Part of a small language model's weights.
Size: 7 heads of 64 (1 for keys and values), vocabulary 27398.
Training: a variant of Muon for these matrices, 829M tokens, 6626 steps.
MLP neurons of a small language model. Each row is named by its layer, matrix (up: input weights) and neuron, and shows model dimensions 298-393. Each number is 500 + 25 x the weight over its row's rms, rounded and kept within 0 to 999. Numbers have three digits each.
A block is one neuron, or neurons of one layer that tend to fire together. Before each block is what it responds to, as a language model described it from the Wikipedia text at the highest values.

Digits and decimal points inside numbers giving amounts or measurements, especially money after $ or €, e.g. $4|3 billion, 1.6 mph, $2|91 million.
L7.up84:458485498489437496473504446527508487475518532485533507511517448511508507509491509480490497435481525472483468541444486525528554493505483478505519487512524524520504493477490483523508488508528481512512520522459486519521483519472443514483492453489522492494477470505523452459504514540510488487
L7.up579:533524514504484448488516483502502506445490480466490488502460497481486491477495496538540490481475498504503476467492524505494552476518501503513480473503506462481467487547516500485517506515538507484530480515476502487474501509505468499528513515477534534494502487546483479484524517476508515482
L7.up717:518482495507483482489487495485502512489544506489493508561508517512518526534490514475529490501505460544489545504544493484539503494493524507498535496489500517479481476521509471463484499499506521495475472535475501483449494473524499506483494442476527458471476495481510501523525484523488443477
L7.up1066:480483511496465479480486487462525501462523559500510499528501520458514476481486526481524518509501485474548518481500495467534492480475485526486516463533528518483542451517534494468466469482481517516493461463451478498465482545519475501496493493504483466484522538523516446509497478493519525490

Year tokens, chiefly the space or digit pieces after "to", "since", "in", "between", as in from 1981 to 1984 or mid-1950s, plus month names in dates and country/state names after a comma.
L4.up41:543505493576516520516481480505501480449510473531548516469507492515532483471495492490545511545498513512540511497469514479505504518468555515529563468472521475482498568493556497497495497480512505524530507500459488499529510489468492515508466499491487497544511478513513489507515539488449476510
L4.up57:503447493515548520481511493523484478484519506491504474511517519484510526521509487471465468490486476441469508483489535483503464499512501495510507490510482492510490490437499519487550528495505511465494519494448511500509514513518498504514500489493500485462510497494493496512484484498498497495
L4.up357:532473514501527480525468487500483507520521572545500478475501483532512517499515488497471530506510484538534518454476505511540525504474475552511477515497542496499517505495523516502474523461494520492478513533501498551512500492516496536524527521516523497488489513495469514501538520494512499478
L4.up417:468497513479491544512491511507527529491519498492544540497459505539483504521478484498486491495466449521506554492473504479510473511486457407510472515511527497477520518481485487491534501516502503492479516501515539487502520515472461490477478523497514545519467476498501445511478495521514498529
L4.up462:575482502496510492519467501522481481480541554536506519459529518501502512495551525534465502498509464513556488506486476505502502474506451542524526456443514484505490515553501504508533561497514511486470494504498490471481499527487500475522526524495448518444498473515510509530539469507514540505
L4.up494:511536545508530534510485523532488499473518511530497501478573455491503497519511483504463477435486528500508498464496519523514475565494528508534477480517491477512472501484493477517516495485470524522472506511529501496447521517522501457496483462470528504468529434482478509493520480493486538485
L4.up582:508465513481493495478543493478490487526492502482492491491499495524460484534511493503521506531517534468462520471493486475505543528528450474482503542487487511493531513519454508469513465469513498483498476484507479501506501485497503538469507473517519496482500507561488500483474453499523507532
L4.up637:510433506535488499497524454508518495538504529529501482493485514480487556501485473509500466505526450466491527500498511535504505499527489487478526505490566541532496510464560492494553483497517474524476520423486493498521511475498521490467521535519486555524451505477503487497472474477514527492
L4.up727:531508517505506472549518520491506462483491469510564507479545503511509525504539489493526540505470488544458528496488464526520505508486530473517525467491514475502483546518439487481520482481498498508486516525499534472461507503471533546515469485524489490488492518530460529519507516489517568478
L4.up1071:527535465546527552534480526495505487515488536510485527447508503530519509484548480463525511450491499512486504474470490489520470486499504521548502483468540491485486516517532472519460523474527530476452515527517494487497497501464578494512510455497505518440511507492460501499478461484481511516
L4.up1150:521514513474455516509487492537496500514516493489524487455486520521487510539494534545471519521513478497504549542521474538504514552469519502493493493458504457482502520503551531526504502509500500501463535467476476474515497496484512502438526482463504480481464489507484527497468515489496475503
L4.up1185:491508507519484478542471558487479507484474532503515509492500517468484511484538514491477524505487484499485528497515519480491528532483518512455506485446505521513518488522561564518500489482445509500500479520486549487475495494480535513509507518520502474538482476518477511506494475468522549516
L4.up1409:498502558533511473554466447525487505530477475489504515495487557515529519516479494494505465468478479492532507540503500511513524461470502519483520527487483454506504527474446494560483493527464489524509488510495488456533460526470512497470463452483496524494482504490501483520474512503509480518
L4.up1552:479493507526477490486513501551582534506475515490485463491508491504523487494453499452513515507485451521505510525536535497517488497493538499515512471527465495496503497483509528531570514492456491480486495537514517527495505525489528478475540474486518484540470490485506536488526486462485506503
L4.up1674:474489560527411517487514500474539545516504506495490529473468513501530478499498497462502500488523503490535526439496485472475542527477512452454530462496489524532471491526491521506509496516503528519482466520519493501474490450471498493464468509547512495506497538476537536489522507501471512546
L4.up1680:514505498486487494492495501534510513553532538526497525507492531500463500490555539524496519484475455555549517505482525514524507522441513484479511499528517549544443519522519487501506488467489488541531507496470509509502464491495490486477484488500537475469492463477480475511492523506527485495

Unit abbreviations right after a number in measurements and infobox data, such as m, km, mi, kg and ft, with weaker scattered hits on ISBN hyphens, abbreviation periods and word pieces.
L7.up242:502491518572567526462517492487484526550468472490509496553498524498502493485504505475464505537512522469514534496497497485476516513503509495499467460423469499540500540467513497506512437559512485534538516522497511518504514514528474497517537516493500456486485520493493475514510484516491458493
L7.up820:455514501518477495520495493531526519501511475504450506519529515499489478485528508482475493488522492442479508534498473501564513489505455489527473481513504511517497530487507489475526490521500475464504504445480476479553456523519509486545535494440501476456496521541519488455472503514558476497
L7.up1366:467506476500492513489506452504449537541510490487533450506476539478495538536452511479460510521507503520506517508498450480494510474524518486495498523527528514497519436486491486518541510508488521503462458523495472487472452496492502459484530533473516513468508505505513477544518514491541454485
L7.up1562:517511474514512516492462496512438491554490474475525526528488496549447535483480497494506525550530456530528488497481504501537501471491457465486521474492473536548491506476528487470507546508498478517474481522501514487546526488467492494471504505474496477543491532495526527552517500502528478485

Final parts of fixed codes and set phrases: ISBN check digits, ISO code hyphens, All-America hyphens, "Doctor of Letters", "Ph.D. in", "7.5/10", closing currency parentheses.
L4.up289:501552515560470565489487494526509538524521497469484506508499527475462518464508499503535545500496501479495488498517479517471495494514504508490519510542455545455519509499496523503485527468502509474492513474463530500461524531499460478524463499512496517516474475502477544523510529505516500554
L4.up366:527474500497505510543492467472515466450491516496501508508520508494521528497458549465477507473537487477457516464502512492522496514524475472489542496504469508546514475495509528461498475500496536504541486511496506547515530512452475509507501439485500452475493472495479473504522504462520505470
L4.up389:488506529454519462485492452515508478483480536470509524504517519544498505532506514487478531514548452469494469526478499489484474520467517502470495438500520552469491507523510466494476492533466510481511493507480513506538466499509475476435424430514568472469489483494514526487516506509498553483
L4.up392:530490476499483494497475519459478497446535497515533502533505506495498517510552481445511543527491490469504502489463506497514513507469500474454463472533488457499501481504541503481462502505471508512501534518509478509555482480512517495486529465498468481591521524489500467498509496513459501501
L4.up445:510503496485483499490483536478502511471528491515501488514472540487512496514470504517519482526475480539476501516507496533523486519467504482475536495516534570504511476498456464509483518515455525464532536498499519480531527553491511526519506505522506517525509511520441497504489556521455566524
L4.up543:481502549501505499466489517441524509477512448522474509563504494510463515523518524495503514532491499502485495513507438490496513492534540444534500451450509444529520523486526507477509485496462498562501501515509488489490437518511514490509520522496489484461517493512516445508545525465472481453
L4.up751:489488557494544506497466489486432527491486485480513455553507530490525533509485477493494518535521487466495539567508537524490472539502488497454525528501518462456507477499527476519487485504483454518458488446508484528499534529528511496457536553487540484507503476506490498490505504517494493508
L4.up752:499525485506486474484541479484492491516479518491520508508555532554487532520501505488540487505523473517490452450449449503461500561551490470513500454476518513531519511476515478527514473498496417515479506459542482498504491528476497481482504462482501510467469489488501519499494472516484502544
L4.up795:491508493484454540467527512469487446467493527489498502487583492482523496550494491494503482525500522465522496514479493492485502532497547465523498471488522470483465455528519489523476499532465517552505504552507460525501490491499516533507497496498514489494525492535526473489473483517470488500
L4.up1296:519549518529470482466489501501482534494511516529543514495550534508506517435447491515506488519549485497479465513533538514561507512469505515490519492480530514522497490542482494528480515509483491521553466495524519477483472499472477504514493437488472453490479532534450530536533498515479496489
L4.up1321:514527528521506508475497507475474499494556476482564487480562501515496491517480509494543483538517514468512435487458489530520535523503452485495499508500510495532511520552508486457488538493536481503505470496517472501475485525472565535510494487513536557516513513485500527438482497531488511499
L4.up1470:484498524506506503525486523492508504525482497520511537508504487486492530480481504506509462523468453502467535493499460480477487512496473492491529533486514459478492505477491506471532481549463510472526530474481558512476518471480504505529496532507488507465452500527479462498496524518500505513
L4.up1475:476491522472528485463509491528475482521514521470518506484476524467524518526479465457481490482518471503517479506531475508522527497544478522499522493529534454499509454459525443535501453530459468491503496507497505548541508518501471476468498524500492456518505479496478499518513448432485490480
L4.up1570:522467531520476513500492450485479499461491508488488520536496551486534502503465494488465484485538532520486461541527485489507529530503541507494546445480511490527507492491522484538516536505487465496462553550506479524485510457473502502464501509511512506513500518465489456539478515535470477492
L4.up1666:502500504513498518480500514497517534509463496491488524507576526487505488489496526501491529523565513508531545515505471494503516538490504535487517453478479460457485491535554539507488487515490486539504520528511508492498514478505525516497468512534496514484506472495484500499506510507530470556
L4.up1678:564509483518473508502501478541507525482507506523522511498472493520482461549501519489507498509531487501512507518460478479488488568513519457484487459507529526486482525511513477485453471532488458518499531513523479506505499521481430483481544431526514524522507492513485539560543455517534475504

Open parenthesis or first digit of a converted measurement after a value with units, e.g. "78 m (256 ft)"; also digits and decimal points in tables and coordinates.
L4.up154:506511509464507502517501499473464476526463534494459520516530513477474506496456491502509523471489505533476446571529526485510528463491498485500521480488520514499468468535487481484504481471529506540511515548505469521504493555515456539455477512508488471512511506477523491452540509472442499533
L4.up235:498530501518540538575460509468485484495528531481503481480440532530471497482478468484512514503537522455488532502514469464516523509484494509496487481481485492468473471455521520520457536464534522500485509482479494522497501496527483535525469492478495486500493539496490465469571530523470488527
L4.up483:566508508513491529515528489498496520499497548478531455506499540482469516480507478477470495517484483478467445479494488502506478512462490506472497512500517527471501519509544509501509515470527476529481498471474476515504504567504488531516496473488512466475500494537525494475523533554513558497
L4.up501:537526499507486513499514513477477533528497465493526478548536496508504479524509545501478500507484506503499542489482499546507507540479514488475484519514472476499523443451489513494481491491497496507490490502468507464502518503482471473529505488495504458497488502474517497467515536508532534492
L4.up681:521477505516453455521502530460514537515502474504519497501497510453493487520546486504472488452501496504544489497470491490488539452526471487518506472443510497525488490514546464497476455510505460555519535470485506520479495557509504467464489511478546471497511487499519536505532509512508532529
L4.up769:514467513508485516479494480540548527478460492571509490482529532476468499534538493499492460501467487518480502515477508492506490461497530527496480520493517533511544526482515471511458531466497526537472488510515503467524537457531503457493497485471505487502488486533514514459527503497519564512
L4.up984:526503440474470554528494498526482528512503533523493501487496519454462498521483483514504499501504498484450501489560522459489510476517476521471526539477485499537516487501530487493492471511496515499518508475486513502473518483513475509575466539508527535482512490483530478469537497495499491524
L4.up1233:467475485523479549470526486510505500515540502460493499493536484467553509494538484482475474427499514532430489479513474527511506526544470506494502510540468558499502511488498431528483508462470490524484481509490498520490515504472497473457517508484506489517512492523515524476456513451474507518
L4.up1287:504486472506514526484504497502497536557490536519493449497482522507516475494516496522505535476499487496503491506504514514489504481486512496460481490476510507488535541511519475529487495500469446478471538484502531520495488480503459490487479483498496512540481499514515529490494495511521530488
L4.up1368:519486502479511489486524513484481517500499500483495530502526533494493445455476456507485515504500513500506505540501502494519498484489514490467505489507513503497530502501516509471479506515518513542492497500497515498523526457500487506473488517474467541504533489470478443499473497526516475483
L4.up1373:524494507490466487438451497557467523531531470490452506481478547537512487511507506522507496508485522496507511485492506503487491492505517456532520457516533458472495473500483518493532492479499483481540521509491481534504494504495457483467446483502506490513472469523493516533511473512496511500
L4.up1425:532482511474470538452478484516485462504492511545448461521516464446494532558460499539498489495521513509505506505493514480491492491505520522492500505501504491475486546514496493462454495505526502515515533470481497504512476509528505483510476487486522445517505463488453482492504517527481497510
L4.up1501:497493501519436511494512520485486524473516466512498500515492472533508508543520542496561508515502517498488550472495486484514544495472523526492494467466478485459545486521483453482506508552525499547486514524493525524510491513508468530493510482502522474497513518503507499502516487484495491509
L4.up1604:486503491524465497508462492506477537564474491444467554504478453513480514522486540485501487489526529547501498512471508502529545531516466474500491488486495509460504507514509513494503472508502470511501486508464486545469514460512513513486507516486469507451517491484540531477491504466501542503
L4.up1654:473520543493431472487503496470527527545500477531464529465540491472471453520506528493495475501518494580486552465535482548543506493532476520520502484522523498540532488497512474525529445521491436459503514497531486501487543487483483471521517483496554512506485481507515503520541517538497483512
L4.up1786:542495537495473542521509475480485520457474518487505512523494529523499517472492482531506509530450490520473490513520517460490518496530510477500511540501519535519499465493504492515525502514516521497453500466504485465517514501493481496432465484513473480485480495496470483463509500513525454506

The space opening a numeric cell in pipe-delimited tables (vote shares, sports stats, codes), e.g. "| 0.16%", "| 0"; also first surname pieces in name lists.
L7.up1288:497485490485518481542571508457516465484490509456507500482493511489501507494515527500478521549573452507517511524463506458488478499486466555495487511486475527510509492492491526455465484507498479503497539491491536462504540548474518470489460454499490535536520486492573511470480484517505489475
L7.up1544:490536498478530517470512483528445465513462512488507469517487487506520524540499472488482495499500500544488453501468484481499505463518506481472472507543495469490473465518507468528472524536485509496549477518514471546457560519505450475495548511516540494514495508496508510477520522462466497537
L7.up1653:530449459501529497516484516513446513547438490478502510481539506494534431502566483507537481534542527479480497541474498490520512518468479519512511543521454494496478481521485467529494504537448499540509513512524468510496467497499465490486511531509497511481503514538478484474486509480548526498
L7.up1686:540539459466513536500530518508519501499499534530438474485515518499546505518497521503462495490563519455539492541518508476510532477480488481492502536489472482477487479509511514486494501520493480505500493452499506450519483524521526482492474491454574513482485475501477498518482508498486535505

Fires on words that follow superlative or ranking phrases, such as most notable, among the, and one of the first, and on pipe separators in table header rows.
L4.up16:503498466506420498476512523494522497485512496557484505540470553489535500487513523505528507529495477505453493485491511511508474494463514494536498504512528485519482556498510488473532514545517495518490512486520497485508510532468509461459536512479501478491516526496489508502505473459471497536
L4.up56:501522485514493495530509506508506509555504463515483516503470485488478508495494468531499499506508507518496500540489513507521509487495556534537482499487474485473546511546473468465487538527513484497527543515524492513479514512469464485488543490535504522503500534485496475504510535468459471502
L4.up123:502483546529486475489492485512483540521539493507485492479516518510486505488523469508520511487543499536507549465513500497498508539557526541426492511477476531511535538518506536471517519475476486494493514519537499491521468510487475528483505496488488478511469503517499471543489518520521457522
L4.up277:541523544533496507532514481521465520487499507517487486465547540538510527497494526540462492470515481510509523520516522499484483464466488532483478511561513466521527513496499521483506517540507524506511491488515471494490506474517460532471526492479543478464545474479472469495482496499515510479
L4.up505:512534474530516491522528467540491477486492540492522479500525510523501516469462518528512547465516519533560491522530474519511510512534480486571488473497475501522548458464447483493537514464500481500497538499516514482515474505522498475507513528472488507506514532522487520525506528488484486513
L4.up612:514533518516475508490501490478497475503471485508483469500493490492465502501471539483539477477509495512506509496539466504478482524496546498504466468490465498479500511464514485497458472471487527542471463528529539471477518526512544507505494520504457493542514480478535495505486497508512531506
L4.up694:508504546503422512526487467502491493496478509533454523511500521475495487508515462525512485503520492472507501490529488494465545483501486504501468514520498512535487493479479541548492500486445452477509502503553516577495466547525535486496528471489463451534494498505473491550493492508493493505
L4.up1138:457481504506535472496509500473504454540493467527494499500517449531532494491501529518515523500492521511483460518477499521492484502472460538441529455484468474559507534477491486502481479471509456482506484515489497498499527512538485483483505508505481525516519509562485496537508521471517513474
L4.up1272:506539463503443501500540501483501462519512488472510489490460519484482476480520513465492508493477529492513569513539489502471464500461463446504438502473510505545497522464495535542581506509489529495504533508540499487513513499539495487498547521539496420568537547496493459511520497475462455496
L4.up1378:476496498476491548501492474556499514496517551471475515497508519500527493509455500520464525515508535517478477505538486527495506496527482469492496498506503526516528462557496520474466477474560488544492503525518456480547513485515542511502525533483500458532468478520487500529515490487493450531
L4.up1437:451499503509484508479505520492528491468497459515511492542527472502462491470513495519464488533481512482462511505517532525531503522463522478528520458516488520505526497513481506526514473474491463494569515510491494606511503521509547470524422478463458531480493494471522492476515497516483474503
L4.up1467:501507514497495521503475493481509506507528558503483474483454502519506478546512544518511510484480508529471527505477486522517514484430474533514520502485482511498443542470475562468514505468476490536541461514471515515463513512526486536536471502508506535507509498452515483455530525468496469548
L4.up1563:480487516518521526497509499492504456499509487487488546461526493542509455512455506516491488506484521502545505545469501538487511474502477504547504514489490494476567481489500503530504489527465487537507496523524479524529511501488483446496525517521566480476521476482486511460481546508535490493
L4.up1564:455510460503497522526464499538457501567503488548490524475506529502497482465522540514424457489507477510505479540545481498508505495506518476505531474477535533469483494507475462503548504514517486472472477519488564509536560519547475525515539511461525478484463539501526521521492505531514459489
L4.up1635:511516493503480488475493473543506476525468476449529487489540502499539505484489511518503516506508528475470524522474482517473493451551503521497480541498501465537538502480557546501518535536506475461552515506508520500467517478523542528478551514490503463497506494520486522499507518494508510476
L4.up1755:514489455503486535505526483477485520511488501508526479475418517507489532475493534484497524476512525453510516493490534476517472520530511500545505468471545509554510520488490494528525484487439503496504496514566468524486506531517450495492521542498485502506493524499504467481506531467492476506

Function words and modifiers just before a date or time span, such as the, early, until, during, to, the dash between years.
L6.up793:470482510496473524496482508472461467501506566520468467475503524548517526487508467476496512463502487531524468482500526509493523529494519516513485472498541474460478501498527497522531511496497524470505496522537543500487488537478506450487514494487499471509477490468492497551521510504489487484

Structural tokens in wiki tables and infoboxes, such as pipes, parentheses and units after numbers (km, s, grams), plus scattered word endings.
L6.up651:502470533488529481508510490457484504483467514503447512538441498475543491530486485510508481491492436520493483480520407510433509470502516493527492506507504518467478498490493515529537533503522506511523492521546498502504532520504482521531501537481498482499483534495498516510500530517484475523

Pipe separators and digits in numeric sports statistics tables, such as 0 | 2 or .456, plus weaker mid-word pieces of place and person names (Hou-ma, Urs-ula).
L6.up1069:469489504533530503496523508507504503531510496516484513501498537493547457486470568517491503495504512498483468481475503514499497471498512489533522535454485511499515504488490508523518478462498511510483485514499478500495517492564448466476536552454533532492527559477497491530462502433500496480

Tokens just before a year, field, or completion of a degree phrase in biography education lines (graduating in, diploma in, M.D.), plus digits inside years and scores.
L6.up288:509522540562515515441464528456532521511493520479491507483538501523524508547541486475492495483504501481503452536499451518488489494474488494536464503512535483488532483531525504448461493513521493511519522504496477491528499514489503477464475512502494506495507539492471484489492467483460493539

Quantifiers, numbers and adjectives inside a noun phrase before a plural head noun, e.g. "three sharp turns", "several roles", "16 smaller ones".
L7.up266:469507501520454514446486483513521493490520493507505522506501500503535539507548517510515493517473477468510479482484481517508486511513505507501486489510518501501447507511492468476487534506505504525466511432477491509549507518506487486474539507473499516483545489460500478494503495461536482502
L7.up549:510457493455465525468500466521519504526516524465458535538469503511525500515507505521484504491527506514466539481465514511554469497489552470485479472511542465498493494481519502528531495514480483512475462498465498491513486506494508528539484489506505495484510552549526515510468529514469487556
L7.up792:482494497448517501490521477494487512505499515476461521523511544510532541487474492542506516438490495518465479478479530509486496536522509528537460528498520491479485460488501479513515511520513522496476529479483518510473463508541503506503515526520522520486487547495510498477506527502472483491
L7.up1662:503493484520508494470466470486505521517484501454480531550484459434546494548496505493521543505512502498507507491438552575514454544480473502496502533477522501517471489500526475500530475555501518518499505497493502519505525484479482533459523493483492533502507542498525515526501517535470497518

First digits of numeric cells deep in a row of pipe-delimited stats tables, e.g. goals, points or league standings such as | 2 | 0 |, 28, 1755.
L4.up10:545527539508527511508499482503475514472489458465506522498480591521513500527478512550509494533506496564553496525471500506474463506537470472528503510521500497490520481535472456510541528496463475531477501546520514470515484520507510502495465551491470483443455516506508509502555475478541526490
L4.up58:509491511466476469488508484502459510563573506496493497534503526466508483503495475519553476520513499465531525497516505467499532463511544498473442476507531477513527492489488506491561454479477475459489504517476522511499513512534489494498488514503486508475493492563486488504504484493487521504
L4.up304:520536499527484550519513518500481505500492503502534519462499507480509495487551496497476469540539505516466506523491517537495487557513487520477490515524497487445494488509519468491503472510565519480457476497480504495537505510466513491528500532522447441499492467497532508418485507526500553469
L4.up343:489455517522503487511501507550513490511506469465490527524543481549523531529525503518512503513493498477496529472513474505515412483518453471502515469499479499493506471518498532523520516494501499494508491519494484496517492502505493530520508512545517499484489542538519499497543487486471491536
L4.up467:498542518479438454523539537517534481470494493516477472502460506514493505495489463528501536496538493547510535483491473494504494548523488504503486526477510525531519468511510468484531512485522453502521511503507516452487562538528515477479466494530502463500510519498487504526468477549499520482
L4.up627:474499475516461547503475506523515478479510471492504499484493538492519528475493502524492517483515489492513499503495480498551451523535471469484512521476518526479471477507498460477517453485460476462454477534479506521478491562520484494490481513508487484503464516504516578529524480508482516547
L4.up722:542495513477521468472529495521520491509514471513494458514510514531550521517495508499530468472486486472529510490488493504501466522456487512485517523484516521460501517496538494487482475488533473488528520486490519515487467498502485499464465487493458455486519499496509507535484462485501498492
L4.up770:502569474471485510441516512490524504459507518554517517489492550526519508533458471494552536530518490502477518470499475487521459496521497492461508527491490476502521525500486524490525505515483508543491530508511518501519495484473491487538504531500468455480459510507483532451487461513496523466
L4.up944:498527467527478534515484499518516476502455490473523476447487487479505487507518479488495482503518491511463492525483530512544447508528484520458485517519506488500493481473527486505534469461535505475490499499517516509522519482492501497506494536515517449497498454537502531454541497499540468492
L4.up1177:489505508485460511512501543487492497456509482531501515493515491509519507485483488507547521515519483510524493551521492502535502505472489497487485470447559449473503455497532518523486469545530522500463486505500508534495506521497480553529464470492464490502455514518490469499484519490432500493
L4.up1329:509564469501482524531502508543541478502502523496481462519529481537483464474478502529495480487531491504521518514513499486476489514522497532494494527461505526474531448486516454513527489515526521519500522505473490498531439496483491522428481487525493479523469456463515492516483491476485521487
L4.up1410:483515459523502498515500502570487502509511534499495524505450500521501521479514492531498497509481468516496537517564491541516477484559511496491519525494510438490523489497470469484520502506512492515489508496477511436495493536520506445511488502540483499492485523526492519494526462501544565557
L4.up1430:485529486469493496500475542487470538520508533495509515496517540498501480509499480464498466511526491547562470515491457520505481551552511488503495489484461522469525502488509496522521497517467481507472465485506500495515509544493520490498532501475496498497474525556523476500485512545500534505
L4.up1443:478513517483517491503536501505510514504509530517508510488502478473545499537497535498502518509483445546499499485496497543529488527520477499477497497485486542482500473529507468496559500500465495511494541568438517462517573529478478466511468475502526475509483508524500526488548500490495537445
L4.up1535:508476537482497478486531453527506469517500473519479516497491512501461495488512497540444540520517471494487499504457500503476470488510518474538513487450511546489466523498518504501529511486496460508535482505467496526545506449430461490476493486484512483454498498497501521500527502483513497502
L4.up1541:513521501485492519508544550487477528486492491556462430507520537523536531480502473554508482482496545473511490508500471547512469470499545462489470562490480486486499466507504495513545499502513477534515486496492538482543433514465510530518532504524506480479472507560498486478510488514505531502

Words inside phrases like one of the most / one of the first / three … where a plural noun is coming, e.g. important, first, chief(doms), co-found(ers).
L6.up1288:547477502505470538465473467498524509528476513452496513552450486491564453505499532554504551472509526475478513477493497525525496540483512501482474500504507506503466535496529492499555512506497497497451493479497533504528498518497486479502517504459491534491499580501499526510476532493461456542